{
  "d_model": 320,
  "n_kv_head": 5,
  "vocab_size": 2048,
  "activation": "swiglu",
  "norm": "rmsnorm",
  "positions": "rope",
  "bias": "none",
  "tie_embeddings": false,
  "init": "normal",
  "init_std_o": 0.0,
  "init_std_up": 0.0242,
  "init_std_down": 0.0,
  "lr": 0.000882,
  "weight_decay": 0.08
}
MLP neurons of a small language model. Each row is named by its layer, matrix (gate and up: input weights) and neuron, and shows model dimensions 48-175. Each number is 128 + 24 x the weight over its row's rms, rounded and kept within 0 to 255. Numbers have three digits each. A neuron's up and down rows have the sign that makes its largest values positive.
After each neuron's rows, "fires in" lists the words (lower case) most often at its 100 highest values on Wikipedia text that the model never trained on. A number after a token or word is its count.

L2.gate724:146104136128121131142109101126085121143140145156152121132098101125126120143147092140135157125124160116129128058136126127108113114100072189125105148145108109111158105152158135125120177126094127146104140119100089154115114097140109135104116124177127116141150115100094139155093131076115109158071155104125092119186103166125149107139129155181113147115139118122106123137146167121103127148082
L2.up724:096121108150138157103125146165098099182092161126159085123093120136101142143115113103130114162120159101119167108133134060115091133128140149130147115123120094091137106129147114167114145110077099153114114111111129126138073116124124124102146114101115130132124099140116141170116157112176102142134133107153143134108118121120152122151166091125112122145177159156107107122124146140090158090124
fires in: "2" 47, "3" 9, "three" 5

L2.gate568:168123074142148162151077167158110122121126121162131110145070135082136141124103141164155135096136142055140105092107076116168050118139131126114121139120132087153149127113138127099157135146128124177136122142136103047112180123115155162122106144120126115124117115114126131125133142134115116172177130141146142136124124120120132124115082133143119125177150155166093137124144132144136142127104
L2.up568:154122120118134179114111126195083129128165146142142123101129100115139125111149118162151133117126147078146120101132125133144105107131123160137160152123153111109183114141100118118146153207114141159140112172140097103132156097145134140129140148096145103124101086144107137111147129138087106156138112152128119125132096127101163147111103151118149125111167152157091102147139107098092168105137
fires in: "3" 48, "0" 16, "33" 7, "2" 4

L2.gate913:126085131174097149128127156154157081120176118134135119130083140124165148147127127143167131114124116133141099123147169124158121107148150103152117123152146091122112141134131125182125125072108114162143117116125122129167117143147168125141153128128161125140147101115119084129119148099146117093108150091129130149145131082124111128082177128149108125131096118119105113140170117139132173161126
L2.up913:119100160150088128139158142152133076144147131136126120162072125144168129132148108180151123140126106137178119158146179103143080138181173108112140103147115098128119114158119138190109142090112133138097121112113149143163140148120174118128162126146158155144157122112103080127124126074118133114143125097121144123160143111129095141118173122155120136181132114146115138140166141149172132156149
fires in: "won" 26, "four" 21, "special" 12, "released" 9, "fourth" 6, "final" 6

L4.gate517:116135106156104124151102130205121081120178124106146121121143112133137142129131174119107103103113092116122120145138126166126085127115146135119096139108159109148107105152078109123124139139163129102119131130120098119131108147139151082138130110151157121122140113161125123140153144104122131087107155107100095151163151105137110114162127135121084128091126110117059135084090146080095155112133
L4.up517:113136091154090132149111083173147105109127096064151138139144136102166099105137160126103115095119109153149136153127126138144060097117171178137110141142127133143091106165132124135143146147142141072122146154120112144145118150113127086134127139146176130139144113146098090124161112074143128105156133122125109104129151124149113137101104143136148152104113104131119144092102150107127125139114
fires in: "name" 24, "named" 16, "make" 15, "term" 7, "makes" 4, "made" 4

L10.gate600:122142120140128171133155161166130073120153130115104132118158114080144119091155147112099172164147110107125149121112162124067117106145128154097117130102139135129104129103091139181101142192119119112139127173117093104122140090111155114107123116109117140155086139124130140117112116121149112155136151129116095140143112170146147161150169133105138144099113136140153112121115137091111128107134
L10.up600:126134104128163118085154119166125114109128128120104113179085071134140127158117118098139119084116128124126125105128137088122122141107173146126147108149158140150138165109137161135104143139146097131132102094126133097147144115133105158120146153145125124081138150113144132166159109109144136116122142112145071125159115106112091180167132107108149140134123135118117142105097104097155126147114
fires in: "with" 79, "having" 6, "had" 6, "within" 5

L2.gate1127:139124135140096128129099096157118125105146147142132139170154158136181092117143144137115115104123148135103136137154124151129063121124147147087136157120177141133120101177137119141123121106111096102108125084151179157117129168133142125122140083144180105120175142131120115143121118126108122089122123121122117145129123105157116133092142144111110165171156131087123141139168145142114121125146
L2.up1127:137119116138098127142115085169105107088169124102148122161147125119155085138121135128134113100107137136142145153156130151117076103141144150093114117102188138144126099144141122180129114118121111123122145089142204164128117183131157143116125112137176086147173142142128094138114121130135145099117142125115100161135105099134099159086133149127143169135159135077150139162150151152097107182175
fires in: "used" 27, "played" 13, "series" 11, "station" 8, "championship" 5

L10.gate1174:087129109147163145138133118126139121081083170118114100133183095165138116162136156088122122125131142123100118111127129159183138118098109119123141089164124147113124128112099112097120167139114176133139141159106135138152123137083158110087104143127130125131119105144164126151149091117111118127129103141115137136108123162147123133153185162086154138145188086095135130110126132171119105127188
L10.up1174:113136120150128109108150133113109156092161135133114120128152127098162134135132138135149168116167146072135164127113088097125126178147108164118129136124120105158127119147112141132129157129143155125143103097148109165111112161139133146137136148116083173130134109116146115116116149139054122097160155096126141126147138131122120120099151130158110136119074144118101142100105128165093100134107
fires in: "although" 22, "according" 15, "while" 9, "because" 5, "if" 5, "following" 5

L12.gate110:135173150080080148102146113101130095150126082142120125129143104131165130102125148115135129096168125130145098111107133083121124112131115112069134082124143142098144128116120113101095143089073136135169146127153133092132131133146138125138174150096105114122151131154130111143137121118148127170115152120141088130115109140121136103126122061148101146156096136148138157136148111145125132084117
L12.up110:108129153141132116123148141105163121118147138144103091123088115118173168094150087110143156133142141085184133149141111055128120152060183132087157155160122162130107166138129096125110115113120086143115097118135121096128127125143124118127160169122138161139120116156139147121146121123165118150135149126146142074136112160097165141129136112108107109124132118131075135118146133114114135179177
fires in: "had" 30, "have" 24, "having" 7, "has" 5, "after" 4

L8.gate996:088154093118151145103152069110110166135143160150080149114180130142147139149126133152125123114145122066113131139125103093173164111145143161108134080098121153131153130087081140111113158117111120123159165153122138144102129143096116109114107103084124148152098126099130115141101139118127095123141124178138112161061127108143137117107161148093157119102105116144133122122081131131145102102186
L8.up996:112171104164137161144137099109142141168111141157103129117153123131127188129117148174129151149128156127135142168147126160143177139112116127140139083114112158155148144124124139137096107106091093156139160145155180113111147126126139133093104131089129121152149101135133121154126122106150134134111145165141160171102085126168140079125148124129104153155062090083098119111121123098179142142184
fires in: "and" 40, "or" 6, "available" 4

L4.gate484:110165097089170132141102104100099177136116110152155134095113110159136124087111130120098134122153138153079160136100137172163121135136146127118120163123131123117096135121127123153121105103116168103137157125154103134135128117135106115078125115135167090179159144112107116144153107144112144198116143150131061139169142116120074111155096143114099119111115088117140130118115129095085098113130
L4.up484:098133116090145098145124087147100148153110120164149124084087123137117127103127105120098129151139104142119139132112114157147162097141159127102111159102145106119073141140144109163119105135127175125136171087139094133157114099126117101095133112123129092176149151087106123160166119141141157188136127167135094146178168103103088085145093152099080119135102088108145103111124122113103094128115
fires in: "south" 26, "north" 15, "charles" 10, "john" 8, "northern" 7, "southern" 6

L2.gate425:122118107110160036123081151152137084126112115127109121111077105126109117122138067135121130115145158102122095136126117130143148105171146122127136111125075144137165106094143116141124126108135125115106133142114110170121107142121107158110159152122117155121115128158143134123092135155162135151136179129179114100109093099135095109123159162077091115091097097123141169130140138116100117131138
L2.up425:068115113143127155133142116107153104115161114144109128141120148145120090132108117140090143129189122151082130158092118156177162132156147133124151139113108146122129149110132140136142140091176133146164095126129129176095081095098108126200120140084132123111130106145161144112110106140140153134128136133143147094078090107127165087111165123091096093105134131106141133120159170156140151174173
fires in: "00" 34, "400" 7, "200" 7, "500" 6, "000" 4, "1900" 4

L2.gate878:086087112116158108141131097155082092179111103151172096123136138145164154126126114071154164135132169100105169114150143115121113133155139121151122137108122099103143107200113139176126149096123108133124134098117082111128084118128115071111114105131128098146138138112148140186120173089142126146123135130161129130151094152172126125128173069136114127113139122131132090134092146099087141097144
L2.up878:107128126118128155128111101138108099174111123135168131159127111132146169124121129091142183150142164126126153096144118138167130133148140178133128161102149130105136094131127131136147217096113093141146138098105122141106099137125133128087097084146153099171163096101139174165128131108149092139131105148162127086144108187142141110140108113165124132121148112137138109132132139084097165110122
fires in: "17" 20, "14" 19, "10" 11, "1" 9, "15" 4, "18" 4

L8.gate882:088166118091097123123126101112148089162120141112074159135140064090119168146092131158116133167192134159132115138124152117132139141159147099076152099144143157167086132117140127153101132131129103069125109156187106159098151145121102115114106106132164129115128175131121118155130130101097131139178125109159130135134141133123160131086154157121145113108114103137111131137119132167157110107107
L8.up882:132087142088131106115157147119062097160133149145109102107101109127148154101088155122102145113150135129143174111142128108112157128136147107111104118112111083128155144140156143125116080111129105096154126156142112079135113099138092078096124103144105110138132129102151098112115159126068184107134102140154113183102091141123131135121091134075105125107114112135143072100179119102155142143136
fires in: "and" 30, "or" 13, "if" 11, "how" 10, "human" 5

L4.gate699:094117169143117147128134114094115145148122121109142147146159104136105156105117134136121121116127105159095166146108143126109142145165125098101058164148132118128147106162159144084128163113090125177127127105119088121145148116152145155127117152109146112164131110125138084122165107090086128139144123104096139103153130133154075102117128170115079134143149186114114104139147143129157115127111
L4.up699:114140158120104139146108147111106159158122123103148138113114140139081177116125127128147113182157126137092148128091121150130117148104120093131103158162126105113086107139174099153095125123093125164157108138120102094172109149160148135135115152094087122151120102097138132152117125084078134128111142090119148140140142154169122088107114175114092137131109156130132083151135138106179141118124
fires in: "two" 51, "three" 19, "four" 10, "six" 4, "fourth" 4

L2.gate283:134127146135112152126083125145116173128144114139113141149104146174150153131097128095138146104144133102093122116124151144112129167124109157138107181137140117151150090127132143140121190108118112151117117122174079127119123141164144093120122116143132123155173107109123120166123119132154115120152142139122137098123172117130081148147137124186099181124146104114122146088115140125140127106110
L2.up283:117140135091123128132134091136122169153091098126123128111127164146103134133104124144171121144117143137089140142126142130104108143105139126114131138154121123120117109196124107116130130086091149119147170122149084143133061128154112160120102125141146108132199105147129092162107121100152109130159132085133132109134162125139109159149126143173089106130151135134147094118115129113112143156188
fires in: "two" 40, "several" 15, "three" 11, "former" 9, "other" 9

L8.gate313:129150095100109099099178119155131137169128147115122164127097100120170128104102147090116130105114153135118131123170129091134108075160129121122118150118105108149127129172166125134144118150118145121134123110143112137134143146094114115137085097104152175152125123116173126144133112136129118122136135147179094113151162080043099132098105140090082121123140124108148104178089137072158122125084
L8.up313:181123123107117124103129138133128126144100105152140121155099103134149119105107121105132116158113116141184141140118137161147106154135124096124120131108156132143170149133138084125119097146132142094191139083141078138126173126124131134096099138134108218144078125145152138146124108157104131178052098091134114142159175088130099142105113164149121140104090097145108136119151099082107127135110
fires in: "first" 24, "road" 7, "southern" 7, "only" 6, "south" 6, "rights" 5

L4.gate1169:126141131163120103086114149170176147112131140125190145135159124130117106126157102092125109135110104180168123143132105108140105132113150118108104109108116117136126126123103115092132131132120123119114134109129141130104155130113108104109120131155185118123122113154112121174113127110122116107113105166111153130153131099169126120111128153126129160164137110167108114163165139083135137159127
L4.up1169:135137085154076096101111138184155124128139154094179126121134121110143104116193131125126086128102156143151148153149092122125120108136169142123129122111134109150077103162140120153123106089135147127101132133160133141103139089140131109123088126121114129125106129157094120168120133101138105098119092164112146133149089071166122095111163098144138160119169115155116102179147119153112098157143
fires in: "used" 30, "played" 15, "made" 12, "named" 11, "use" 10

L2.gate299:084083123132128150141142165112077151148135095116129145129153134088178116132134177063115162126106145120157121148134113093185147163092149141149156123108167104136115117145166127124106139130108118171101127150138129138159122117118132120155138102142178129159143095132136151167137118129135113157123141117171125143143123144152113143120133161143091141136161080129111135150084168121136130088117
L2.up299:109108121143138154145146153099096148157106103116164133074167128111156115120113164079085153141096129123130127146183102110135122155153153084101186135131162100126137153184145114147130168089103131166122103155166081136124098121129117127134124093128140089152108122156129133131119156124129087163161134069153125157130089120171142152098154132121113146136164107127116111141090133100143131084132
fires in: "10" 29, "12" 21, "14" 17, "15" 9, "11" 5, "16" 4

L2.gate378:130102078167117128130146181140141164077135171081092112191093117124139131128160109163108150104161099126137138111105143128157128152118126091176119120148133105092098111182088137126132138118136141157110085160156121105126140177137133127130135108120177114166131140098097132168135136082128160090137134135122119134144143110154100143152100143150095146167136156163112171150144105151158111149091
L2.up378:129088107181136139142141139128112144105132162106119130140089109105138183162126103131127129099131134133104121171124135145148142108125145113138126141125153124152127102203122153125124118110116093167139134095148134080139139139125131120142143143141170122163133146114085114155131120081172110053138107133128110123110131096135093145129137146136070144164114137175092145129131078116134139157143
fires in: "released" 24, "began" 12, "special" 11, "announced" 9, "published" 9, "held" 8

L10.gate396:144148088148142141172168137094146151121143156129108098167144119137144115116079176087102148144167111089138137128142130124163123094132122105098140150068106129160104170105136115121129166137124143125144114136163127182120117106141137152139109108126141136157097135107126111149116090110134121123156111183127123102123089094129126125105129146098111148090140125168095122122144156126117137119149
L10.up396:097155146138106148148149095101083110065139147178123164125132118112105143098132098153128089123085162164130116161127108157133125122140091114146152143125091123141107169155112110154126123120131124091084162114100119166218075140120134126122137120149108152154135100103114123082118150121127117125143175135096101126106133120092112079086105154166130083134132142147149150140138110148090117100115
fires in: "as" 43, "if" 5, "associated" 4

L8.gate660:118134102139115174140047130126167114130148139118131118088097105134114162108163146127161082123143136163110169104062142073153104159133087133129130159096138143111138123141115129132119164120144161165145112141121126164121143103105128131094119124126143176166107085100128119114112126136109113161137151154116096071152137119153170155176154129125133095121098133150116167108120148126149117104138
L8.up660:117118151130126156130109085111162135157140129140124141120107132143120143144135086173112083119160086160079156164154126115149145110113103118152116141103133122170136136116075149174137147103098150110137072144106138118166090122140094111150145120110128182120173067176117110125138131144173120120171186115104095104131111157146123151142177161180124125122159113124107178139115138154167165153163
fires in: "southern" 14, "in" 12, "to" 12, "with" 11, "northern" 6, "western" 6